config = dict(
    num_hidden_layers=15,
    num_attention_heads=7,
    head_dim=64,
    vocab_size=11292,
    norm_place='post',
    norm_eps=1e-06,
    positions='learned',
    bias='all',
    init_std_down=0.00306,
    lr_head=0.00553,
    decay_fraction=0.737,
    max_steps=4079,
)
MLP neurons of a small language model. Each row is named by its layer, matrix (down: output weights) and neuron, and shows model dimensions 64-191. Each number is 200 + 40 x the weight over its row's rms, rounded and kept within 0 to 999.
A block is one neuron, or neurons of one layer that tend to fire together. Before each block is what it responds to, as a language model described it from the Wikipedia text at the highest values.

Responds to: Space before numbers. The standalone space token before a digit, mostly years, dates, ranks or counts after in, on, until or a month, such as in 1987 or on 2 March; also empty table cells.
L6.down598,298,242,164,227,217,183,196,214,181,125,163,124,276,160,205,141,224,173,173,187,206,167,289,191,227,190,161,234,192,242,173,192,185,209,286,129,264,244,204,259,174,188,215,241,135,121,201,196,195,211,193,127,111,210,184,128,270,192,190,172,199,173,178,177,241,142,207,125,200,142,189,157,161,136,225,208,170,146,265,233,98,213,144,215,214,205,162,228,209,183,209,156,196,199,231,193,260,174,217,220,167,194,177,246,171,112,240,164,207,179,195,209,246,147,228,284,128,152,139,173,258,221,196,198,137,211,190,192
L6.down742,232,190,171,244,184,214,174,209,158,153,177,188,106,168,276,237,181,256,212,157,258,224,156,108,147,300,205,238,235,180,251,194,201,250,146,137,263,224,206,201,224,146,210,207,179,125,224,169,137,217,161,138,195,218,159,252,283,178,148,167,227,228,176,145,173,194,173,219,247,187,165,188,146,201,203,207,182,178,174,247,224,153,175,131,153,200,189,219,191,167,128,203,192,203,257,233,215,176,141,209,188,230,208,261,234,143,261,128,177,225,175,258,234,238,237,232,157,221,121,202,201,203,168,183,203,264,143,204
L6.down1087,149,176,201,187,176,182,174,234,221,184,202,278,208,181,254,232,183,165,185,163,173,136,230,235,198,148,198,176,241,206,196,150,171,184,170,204,158,161,202,161,150,222,197,136,103,235,174,160,202,135,225,208,217,234,145,147,254,165,223,181,218,89,148,237,243,157,143,239,203,229,188,272,145,179,209,180,215,250,207,289,194,144,228,203,217,187,184,194,173,170,157,217,233,191,232,229,180,149,181,221,198,228,148,256,207,245,144,204,262,178,219,175,185,220,172,258,211,259,153,182,234,272,178,224,179,137,235,237
L6.down1955,200,105,154,167,220,175,179,212,199,226,228,180,197,243,242,323,198,190,242,269,203,161,176,229,243,237,234,195,191,205,267,218,197,166,233,159,158,242,269,173,143,220,190,161,110,237,209,257,192,205,207,141,235,219,178,187,223,225,107,181,160,209,180,158,202,181,202,212,221,238,122,235,200,208,138,140,179,202,197,224,173,227,169,171,249,211,196,259,231,162,187,209,166,215,198,155,214,182,235,189,211,150,16,220,134,176,188,214,237,134,131,234,214,202,265,222,223,310,197,224,210,189,223,198,235,138,197,234

Responds to: Opening quotation marks. Opening straight double quotes that begin a quoted title, name or speech, e.g. "Borderline", "It went really well", "Staff pose"; weakly, table headers like ±%.
L6.down192,196,248,184,229,165,184,164,241,209,196,193,206,220,229,258,202,140,143,138,277,205,166,214,213,298,199,252,204,171,263,175,200,148,152,181,241,240,289,228,137,176,225,224,190,157,274,103,205,222,186,229,179,180,229,198,196,184,206,224,199,256,260,260,161,113,133,188,207,163,215,188,69,207,260,247,209,241,186,280,284,237,240,215,282,232,194,190,236,191,209,274,257,189,277,203,272,252,180,181,243,180,246,196,154,201,148,227,198,251,268,227,203,260,180,158,128,171,170,272,148,141,280,132,178,234,162,192,199
L6.down469,141,110,173,212,185,169,189,188,168,206,216,227,199,174,230,192,199,184,188,224,207,279,272,202,201,195,193,128,265,87,116,222,194,133,276,286,188,186,200,224,174,159,187,193,135,177,265,131,110,231,189,230,230,216,192,173,204,159,166,256,240,230,174,192,227,209,193,218,153,151,251,192,209,274,159,173,197,174,210,239,260,178,208,231,210,224,183,161,184,215,146,165,267,203,242,179,177,150,299,242,216,201,160,222,241,211,252,216,271,173,186,159,209,172,109,248,238,151,171,239,228,169,201,118,172,175,249,208
L6.down606,270,202,196,186,209,226,122,173,184,176,178,225,191,189,200,154,235,164,288,238,152,225,172,219,178,129,196,259,133,167,242,243,204,265,222,156,215,207,174,201,187,219,299,187,170,202,202,183,180,224,258,248,160,250,226,182,186,194,200,142,186,259,155,221,192,264,216,138,268,184,171,176,126,233,177,211,229,281,224,165,278,207,155,175,213,172,187,197,167,211,255,162,254,171,203,181,181,242,264,232,196,115,143,150,214,157,133,184,167,191,238,260,257,149,221,153,175,182,201,187,196,278,158,124,174,131,184,308
L6.down1620,187,183,271,159,146,173,194,266,158,236,123,271,257,265,235,216,99,235,235,222,196,159,186,125,219,177,187,200,230,260,206,249,148,217,151,135,221,184,154,111,204,265,196,165,202,254,166,123,204,216,140,210,166,194,210,225,176,198,155,233,204,143,195,217,192,242,181,248,238,208,222,269,172,218,194,198,231,199,173,171,153,195,201,185,200,222,250,182,191,235,170,249,220,173,199,239,200,180,142,189,246,158,168,273,178,209,232,213,165,192,179,219,203,217,173,191,208,222,216,192,241,196,164,183,127,220,193,180

Responds to: Space before numbers. Bare space token right before a number, often in wiki table cells after a pipe or in prose, e.g. run of 44, 2:44, 8/10.
L12.down219,160,277,229,276,214,164,178,164,176,139,146,215,228,253,279,110,105,143,175,175,258,198,177,203,199,175,212,195,210,197,245,167,182,161,155,246,245,251,107,195,196,215,263,170,170,193,175,207,150,130,214,223,270,229,209,222,223,239,185,199,206,210,217,252,183,264,192,227,172,216,216,141,204,128,253,189,196,185,221,210,226,231,195,211,240,227,199,181,184,235,165,240,212,215,192,243,213,230,185,232,259,180,219,100,197,250,201,239,261,228,189,206,160,159,198,173,180,265,180,172,141,166,180,188,262,218,202,161
L12.down220,174,236,223,177,202,171,133,256,124,210,236,205,165,167,238,210,143,218,193,294,171,196,175,247,136,205,147,239,210,189,149,181,196,182,188,221,143,201,182,210,143,222,154,204,222,173,148,170,256,245,170,194,144,245,182,197,179,202,146,165,230,207,278,312,216,198,180,186,246,205,197,193,280,161,181,221,172,163,275,139,216,183,214,152,244,212,224,225,167,203,202,232,236,171,189,221,181,190,192,217,198,160,235,164,208,193,151,205,181,233,183,174,202,211,258,193,255,176,177,180,220,221,169,207,212,214,181,263
L12.down250,134,267,186,262,238,306,140,186,185,186,213,115,225,274,234,243,209,226,251,252,199,187,218,225,171,245,191,142,267,265,157,215,197,144,231,218,231,192,202,178,233,253,186,237,236,235,163,246,274,186,139,149,176,275,215,231,195,193,180,209,201,146,236,182,169,259,168,218,254,170,220,264,270,186,189,216,192,208,254,164,210,243,147,246,189,193,163,215,218,235,191,198,188,172,188,206,215,253,206,234,196,155,194,204,187,217,140,131,208,198,183,257,139,156,245,136,156,164,199,192,211,194,201,197,235,175,157,238
L12.down945,223,205,210,163,220,176,199,157,201,159,193,208,211,159,166,185,179,201,183,162,172,167,215,171,153,279,197,171,199,245,183,201,221,257,128,206,134,209,153,135,218,199,149,221,241,217,149,230,216,186,141,255,211,168,152,293,174,171,211,200,211,165,181,194,197,255,186,193,201,217,181,205,185,193,200,229,160,170,145,188,262,223,149,166,161,161,209,239,173,242,291,165,99,233,200,223,196,260,207,168,267,231,204,186,228,179,212,243,171,201,223,184,228,249,206,186,235,131,125,174,136,219,184,191,147,202,165,238
L12.down1163,287,158,177,224,227,223,170,242,206,252,230,131,194,219,177,213,237,235,131,234,183,199,160,156,212,217,182,248,207,168,167,237,126,177,213,207,193,274,147,223,160,188,234,180,189,256,179,259,251,214,110,149,186,209,196,209,110,254,139,195,199,165,252,258,167,152,204,183,208,203,184,226,184,221,201,197,181,167,205,142,68,196,238,185,232,124,208,192,247,213,184,180,228,228,218,217,156,171,226,221,210,233,215,192,246,189,203,241,129,171,251,215,154,213,211,237,261,215,210,201,206,142,135,173,184,201,190,188
L12.down1291,158,139,165,264,146,236,209,168,217,206,242,216,315,232,196,145,201,268,149,254,154,201,212,164,145,160,280,143,154,180,189,230,187,174,174,227,171,198,284,240,214,240,149,237,149,100,177,155,226,139,270,225,179,228,263,162,122,227,228,223,225,282,216,268,212,195,226,224,235,181,238,167,235,167,251,168,183,137,192,186,227,202,170,118,244,228,191,136,162,261,174,195,196,211,222,176,248,173,206,157,231,229,185,184,155,173,267,233,140,127,222,194,222,160,227,189,227,218,175,217,159,183,108,152,139,141,221,256
L12.down1464,281,281,161,230,231,232,218,168,207,206,206,194,233,182,181,205,152,224,203,215,212,163,209,234,147,203,159,203,191,199,224,235,200,246,204,252,213,236,220,179,253,157,237,133,214,194,123,205,221,157,120,227,260,234,216,208,180,169,216,169,220,124,241,180,183,131,224,270,171,174,146,205,162,224,241,200,196,129,213,171,243,159,255,160,259,140,245,161,160,235,235,211,274,152,235,204,192,225,192,226,168,159,148,227,245,240,186,237,199,281,242,209,159,190,233,200,195,204,238,145,222,202,154,198,218,184,235,201
L12.down1940,275,126,163,184,221,292,210,215,202,177,269,205,188,196,253,207,294,189,224,81,218,99,254,183,126,201,172,187,194,233,199,232,194,161,141,256,201,210,204,179,212,245,203,251,180,136,164,226,208,207,166,142,191,167,149,136,261,157,172,172,163,227,221,142,132,205,208,206,279,178,190,154,202,247,257,141,197,216,221,182,233,217,186,256,240,195,216,183,242,152,252,206,199,164,231,238,203,240,202,214,277,131,153,162,171,166,178,228,185,206,251,181,219,107,171,201,142,187,223,173,180,245,248,233,208,161,206,187

Responds to: Opening quotation marks. Opening quotation marks (space-prefixed) before quoted names, nicknames, titles or critics' words, as in known as "il Bertoja", also the noun area.
L3.down107,184,194,247,181,221,208,192,251,220,183,161,207,109,209,242,212,191,118,255,236,228,239,166,164,202,140,208,173,135,205,166,155,232,206,214,172,162,160,132,157,217,227,187,232,102,269,167,132,156,269,236,214,129,200,190,188,248,158,139,211,205,217,135,170,151,250,193,194,179,231,263,183,129,252,174,222,237,237,191,214,222,251,185,166,221,204,266,194,168,191,198,205,201,239,203,177,242,237,169,190,258,110,224,216,220,229,169,206,211,210,269,247,197,185,182,161,211,162,172,214,189,272,159,239,158,207,245,198
L3.down2152,157,181,149,100,208,233,165,156,222,228,166,198,243,192,234,182,214,177,203,229,264,259,175,92,247,197,169,189,196,158,209,208,146,217,209,170,229,189,219,137,250,185,228,221,153,255,258,192,171,256,240,164,184,218,165,224,121,172,159,210,168,247,180,153,185,197,169,217,183,236,222,174,139,224,165,252,258,167,287,150,220,294,105,186,123,205,154,150,198,168,206,188,250,269,115,168,279,177,154,213,229,208,176,222,270,247,193,202,181,199,185,247,226,185,140,191,208,172,263,208,170,209,236,140,142,178,200,240

Responds to: Comma after introductory phrase. Commas closing a sentence-opening phrase, mostly dates like "In 2015," or "On December 18,", also "However,"; occasionally clause-introducing "that" or "which".
L6.down1514,203,259,155,200,184,186,173,244,119,205,228,242,269,212,228,216,218,257,195,225,191,243,246,149,130,117,164,140,237,207,178,193,161,259,231,187,177,232,227,191,197,221,237,184,219,251,234,113,264,241,135,208,214,176,188,211,207,200,235,159,262,237,140,220,232,225,214,257,145,164,189,124,235,273,219,207,206,207,164,192,243,198,136,220,162,218,144,194,187,184,209,156,183,212,135,251,201,173,237,272,138,206,218,190,219,219,234,158,178,136,161,239,176,208,167,243,117,222,176,233,150,205,230,163,166,221,216,191
L6.down1586,224,197,232,191,293,197,240,205,213,192,201,174,211,231,187,202,224,199,187,249,197,225,225,258,166,230,218,161,260,207,167,144,190,236,203,177,151,157,215,176,195,205,108,248,180,140,157,191,217,231,229,210,262,252,190,215,237,196,192,174,179,210,175,261,253,228,160,237,189,199,201,268,257,171,233,280,131,174,215,135,288,258,216,214,205,151,215,160,204,268,263,188,225,196,190,184,201,223,234,230,169,160,142,214,225,245,201,219,113,182,177,213,179,201,155,199,183,147,172,183,217,206,248,193,191,188,137,152
L6.down1639,178,228,186,192,221,315,241,234,157,182,205,175,257,124,218,193,178,158,248,218,216,189,242,205,104,166,214,157,245,158,152,203,186,302,234,268,160,177,207,245,166,155,234,225,179,179,143,231,198,217,222,180,242,213,195,206,135,195,223,268,225,268,200,256,140,278,202,182,191,124,233,215,216,216,160,194,203,214,191,212,213,158,236,234,211,217,181,180,206,192,237,158,318,185,185,175,225,214,214,244,214,243,168,238,182,237,267,243,216,198,248,267,122,274,168,234,157,228,137,184,223,186,200,190,200,166,227,231
L6.down1954,147,190,303,248,86,170,173,194,258,210,210,168,148,236,192,231,238,206,176,225,120,219,156,208,188,135,206,235,154,122,203,199,191,201,194,123,244,210,99,185,148,211,164,148,140,172,168,185,222,187,178,185,152,166,164,206,236,221,186,210,172,153,226,220,267,176,129,227,198,275,106,164,252,233,225,201,222,183,198,234,258,268,218,261,184,227,204,180,129,126,200,134,174,192,139,145,190,207,220,238,178,185,164,222,205,146,182,218,185,277,172,260,245,199,244,243,208,202,229,174,257,219,254,207,203,232,191,146

Responds to: Phrase end before a name. Last token of a prepositional or time phrase just before a proper noun or comma, such as the final year digit in "In July 2019," or at/by before an institution or company.
L12.down391,268,185,181,202,174,190,168,196,160,148,190,232,243,141,203,175,159,177,162,235,151,207,207,152,225,230,152,174,250,121,208,163,189,188,225,231,250,242,241,189,237,171,151,132,150,199,170,230,181,201,159,241,270,223,167,209,151,197,236,186,183,224,152,109,227,230,163,281,226,136,158,178,124,185,220,189,204,212,220,217,187,211,135,222,209,238,147,236,240,136,205,203,241,211,216,156,175,192,218,227,250,255,185,118,230,185,119,155,205,227,220,190,233,238,202,225,241,190,213,260,220,213,150,151,148,278,213,162
L12.down658,245,190,230,182,135,199,210,189,201,236,213,155,226,198,163,171,202,235,78,181,151,199,202,250,268,247,171,189,218,225,189,203,218,203,186,140,191,123,164,213,236,215,201,199,111,152,190,200,192,222,198,173,216,206,242,250,208,215,147,195,146,143,192,165,178,185,173,176,291,273,121,205,226,113,202,154,161,221,238,204,119,196,292,167,198,269,194,172,150,221,222,232,224,203,229,183,228,240,264,180,198,203,238,253,123,159,300,192,205,212,208,182,187,179,239,209,195,182,234,255,207,201,156,243,152,292,174,248
L12.down910,248,226,135,226,165,167,241,156,167,161,206,256,238,179,174,199,135,224,127,216,198,181,175,265,197,218,178,173,224,166,115,218,169,178,194,180,204,103,139,192,214,181,136,217,173,155,204,232,237,250,145,192,142,235,212,186,167,172,193,189,200,205,226,198,238,215,218,304,125,248,228,233,253,120,207,192,228,235,163,240,168,198,153,181,219,270,126,137,228,153,175,236,147,164,268,154,255,220,242,285,209,233,208,222,261,234,140,171,220,243,136,183,169,253,148,209,211,197,233,118,178,170,199,222,214,227,234,141
L12.down1336,231,254,148,207,233,251,187,124,240,158,183,184,189,167,191,197,197,277,193,147,268,234,210,172,155,276,148,241,109,178,149,147,205,212,100,159,206,201,180,220,241,227,176,196,267,192,221,193,235,265,163,239,249,246,209,182,197,130,234,205,214,202,204,238,174,257,226,256,229,224,194,225,175,204,127,181,210,174,186,197,231,176,138,291,236,194,197,205,254,183,187,235,216,255,168,181,175,173,184,159,209,195,237,192,186,131,285,165,164,220,228,229,104,190,169,253,206,194,201,214,199,238,155,190,247,200,217,223
L12.down1653,117,187,225,207,232,211,150,165,161,191,256,225,272,137,161,160,179,223,190,254,182,138,192,228,193,244,172,201,188,205,123,257,192,190,182,152,130,288,153,176,222,284,171,236,212,174,215,201,219,214,195,263,122,179,200,210,153,167,179,193,163,203,232,231,185,184,179,155,264,240,278,254,222,178,211,225,180,216,194,173,238,235,225,146,160,212,231,174,188,162,253,205,211,169,287,178,191,231,193,177,268,221,207,166,176,214,150,158,237,137,146,240,180,163,205,119,206,138,210,181,187,274,153,251,206,268,170,186
L12.down2127,215,155,133,258,193,226,156,168,190,203,195,210,220,222,130,192,183,158,249,155,144,176,211,166,203,188,171,153,213,164,219,163,223,185,187,233,178,261,275,175,205,198,212,113,178,142,201,176,197,197,180,177,253,138,154,237,213,192,196,255,205,181,201,155,210,162,130,189,195,134,226,224,168,165,189,172,168,218,153,167,164,115,217,184,253,157,208,157,205,200,195,265,244,243,202,245,254,169,254,288,217,219,150,152,224,177,185,151,218,155,170,182,155,145,251,230,189,243,158,212,143,247,202,190,175,227,284,200
L12.down2132,167,241,100,197,156,143,117,232,278,159,267,221,186,173,192,202,217,192,192,174,185,196,138,197,169,208,181,159,191,162,262,230,240,139,251,240,160,206,186,221,197,212,205,188,134,199,196,156,258,274,193,208,140,234,245,108,203,150,188,242,246,223,214,156,192,203,228,184,238,214,278,179,167,147,210,180,211,241,200,236,196,212,240,217,162,153,197,208,169,189,197,246,194,172,238,167,234,207,146,292,150,206,219,208,191,204,189,230,191,138,132,248,124,164,232,196,200,218,191,168,210,242,216,224,172,165,163,108
L12.down2256,118,202,234,192,190,183,200,182,202,300,229,254,192,283,187,198,221,115,200,194,166,233,125,184,167,175,225,177,229,173,218,247,195,222,218,215,168,194,175,256,176,217,174,172,165,182,178,218,225,205,150,207,238,253,238,147,163,185,203,220,187,231,191,150,266,164,176,174,171,220,190,195,255,223,149,214,207,193,213,181,190,236,260,201,166,167,242,181,192,183,45,259,188,205,161,207,228,319,227,147,238,228,169,166,165,185,162,149,190,345,251,253,212,212,258,147,142,232,217,220,158,252,200,195,208,210,137,213

Responds to: Opening quote of titles. Opening quotation marks that begin a song, book or item title in track listings, tables and lists, e.g. "2 Cups of Blood", "Journey".
L12.down37,191,188,164,203,192,231,191,207,176,178,232,182,232,258,182,263,250,179,193,228,197,198,199,233,201,212,243,184,187,226,227,150,208,160,122,233,95,252,221,309,216,243,277,185,216,203,159,192,192,217,211,188,162,210,180,145,249,230,180,161,232,198,221,235,190,205,262,229,169,154,250,223,261,173,285,173,225,213,188,214,266,232,235,218,172,137,148,146,164,228,183,206,148,187,301,183,262,190,153,161,273,168,195,181,244,177,213,195,222,161,210,285,221,241,168,178,192,250,202,221,158,165,138,182,245,139,247,207
L12.down346,233,144,222,245,185,144,201,237,219,236,197,218,103,195,224,229,174,187,243,153,275,264,164,259,248,225,141,207,235,220,241,240,230,203,197,200,155,256,236,249,215,274,179,206,158,210,160,230,171,189,259,160,205,224,189,150,250,218,201,222,216,128,209,298,209,178,198,231,203,251,139,227,239,249,219,178,138,258,281,194,262,265,171,205,175,188,148,170,239,225,258,213,202,191,190,163,251,224,150,170,206,178,236,247,218,175,198,176,205,145,209,178,221,242,201,221,189,126,208,224,246,121,299,162,140,188,187,257
L12.down474,152,227,195,213,221,170,213,269,272,199,139,150,253,144,237,156,232,207,275,184,199,214,288,180,162,248,248,261,218,215,231,200,167,177,217,171,231,194,259,179,229,213,230,150,83,269,211,213,260,212,126,160,198,164,190,213,182,229,216,160,248,245,207,218,191,211,210,232,249,193,192,165,151,205,154,216,302,237,273,249,171,251,219,194,201,189,194,296,199,142,201,238,193,208,249,181,274,248,169,182,242,168,176,202,249,225,160,221,175,175,223,221,181,214,123,219,240,201,238,189,229,209,279,239,120,225,166,214
L12.down665,232,190,224,273,172,271,209,145,227,179,161,248,212,253,194,212,224,198,190,168,185,203,243,229,151,213,104,247,230,211,260,185,217,173,172,198,243,183,184,221,198,233,280,226,229,224,209,224,188,266,180,122,264,245,216,221,266,206,240,226,230,174,177,217,207,220,213,241,199,193,186,174,244,175,244,210,217,155,243,210,232,199,179,214,240,256,170,223,172,226,175,227,210,189,193,176,227,92,202,196,187,214,151,211,143,213,194,181,198,102,205,259,179,167,204,198,193,227,124,239,237,170,222,161,198,232,208,156
L12.down762,221,205,134,203,224,168,209,259,230,191,155,205,237,240,211,216,151,194,146,188,164,256,116,203,223,176,220,220,167,214,209,205,236,223,242,215,119,177,182,227,140,223,214,191,196,218,189,232,220,170,187,201,236,188,295,202,231,207,194,250,176,176,191,202,205,171,203,157,199,187,193,284,221,252,200,217,219,219,197,201,261,197,158,197,218,177,179,193,166,185,262,232,123,162,150,221,229,241,261,219,221,203,187,254,295,147,227,275,191,112,190,233,175,220,200,109,181,177,208,215,179,157,230,182,202,243,201,174
L12.down1458,182,149,165,176,175,212,192,220,242,256,155,190,171,199,133,235,222,192,210,198,145,190,193,213,223,243,265,195,171,185,208,208,208,278,174,215,188,195,189,115,198,128,180,131,214,192,209,189,249,259,163,160,189,137,183,184,312,182,149,169,243,233,157,201,202,241,240,117,229,222,192,117,230,207,97,153,196,211,226,171,171,232,267,206,211,250,169,155,236,174,175,203,230,217,189,217,230,188,230,166,198,143,215,183,147,292,213,188,172,148,166,226,197,262,185,150,177,170,214,233,262,170,191,162,214,239,167,233
L12.down1709,190,206,260,208,229,175,242,222,146,172,186,174,185,207,222,235,210,192,194,260,152,198,190,138,218,229,194,156,213,265,222,178,258,132,246,183,174,256,186,226,272,201,199,185,237,298,205,225,213,253,208,200,240,162,244,158,194,214,182,179,174,228,214,239,216,199,219,180,189,221,239,184,213,220,197,193,192,247,243,167,230,306,210,200,229,226,216,145,222,201,248,172,216,276,220,175,224,229,216,171,110,236,283,234,171,139,216,185,262,173,171,201,253,240,170,213,211,171,232,159,211,201,172,220,230,232,276,168
L12.down1972,164,245,207,195,223,162,198,235,253,228,174,188,211,246,243,127,182,149,194,144,168,295,150,196,175,141,157,220,265,211,213,241,184,185,151,229,229,158,185,254,167,173,245,148,249,175,186,163,198,208,208,250,232,176,192,194,227,229,194,252,236,207,141,125,188,185,191,249,199,257,165,208,225,125,211,220,137,152,177,199,256,107,207,206,131,124,181,229,186,214,188,154,227,165,222,255,245,238,163,238,191,154,195,223,172,188,199,233,214,182,200,198,176,245,261,162,232,193,247,189,169,202,222,139,220,251,236,131

Responds to: Preposition "at" token. The token "at", mostly the preposition before places, times, institutions ("located at", "educated at"), also inside words like atom, systematics, Atchison; sometimes "as", "on".
L3.down374,230,207,179,214,181,140,258,157,251,288,212,160,185,167,189,229,195,202,175,200,206,172,233,109,261,280,202,164,204,154,170,137,208,208,175,230,164,269,191,228,177,216,176,84,168,254,205,256,282,221,133,247,174,186,196,212,238,152,151,181,200,210,127,188,208,269,184,208,177,249,117,206,119,229,237,177,214,246,201,235,126,245,201,148,185,178,215,126,208,143,223,179,161,144,207,221,174,148,235,230,216,196,249,173,203,216,197,213,110,213,202,238,186,225,202,237,243,130,295,219,140,152,210,211,115,169,231,279
L3.down2085,198,162,242,153,224,208,220,264,118,186,202,145,227,184,204,224,190,207,163,177,193,249,242,183,206,226,238,204,191,164,144,240,238,168,198,191,138,249,205,229,223,188,240,164,245,154,234,162,167,202,209,174,182,205,269,232,178,247,205,178,254,270,198,243,251,146,226,227,76,246,163,192,248,140,241,153,170,182,154,193,207,208,168,184,146,227,202,275,229,227,248,185,226,155,212,225,165,197,261,229,257,182,251,250,240,126,198,232,218,208,251,225,236,148,190,190,186,215,161,234,247,198,199,182,194,221,208,199

Responds to: Space before numbers. The space token placed right before a number, such as dates, years, route numbers, percentages, and table cells: "September 24", "in 1894", "LA 102".
L3.down195,217,168,191,213,195,170,214,213,220,176,185,250,204,164,201,243,192,198,212,225,169,128,186,274,214,208,191,122,149,251,275,219,161,170,193,139,154,183,277,148,224,209,257,195,109,158,224,165,245,173,167,180,224,254,173,161,297,143,153,174,180,173,202,195,176,238,213,171,167,273,168,131,232,177,156,171,243,262,232,201,108,185,155,149,163,278,127,124,213,158,247,174,247,100,107,203,183,149,184,223,225,131,84,211,209,213,181,224,262,239,123,167,197,220,216,208,242,180,179,157,198,200,213,212,212,173,124,170
L3.down1065,229,146,233,237,198,175,211,200,232,200,163,204,172,204,212,207,205,200,260,239,180,182,137,91,149,220,167,189,164,160,235,188,209,212,191,138,256,179,191,225,170,280,134,155,44,194,198,206,177,202,163,178,97,198,204,224,266,196,190,205,158,215,180,209,220,205,205,223,183,198,128,127,118,176,171,236,238,138,140,240,172,187,228,192,208,246,236,190,160,148,161,206,283,223,180,209,246,136,237,185,233,119,183,187,157,141,177,292,168,180,154,191,312,186,238,196,227,236,201,228,216,216,159,119,176,182,156,196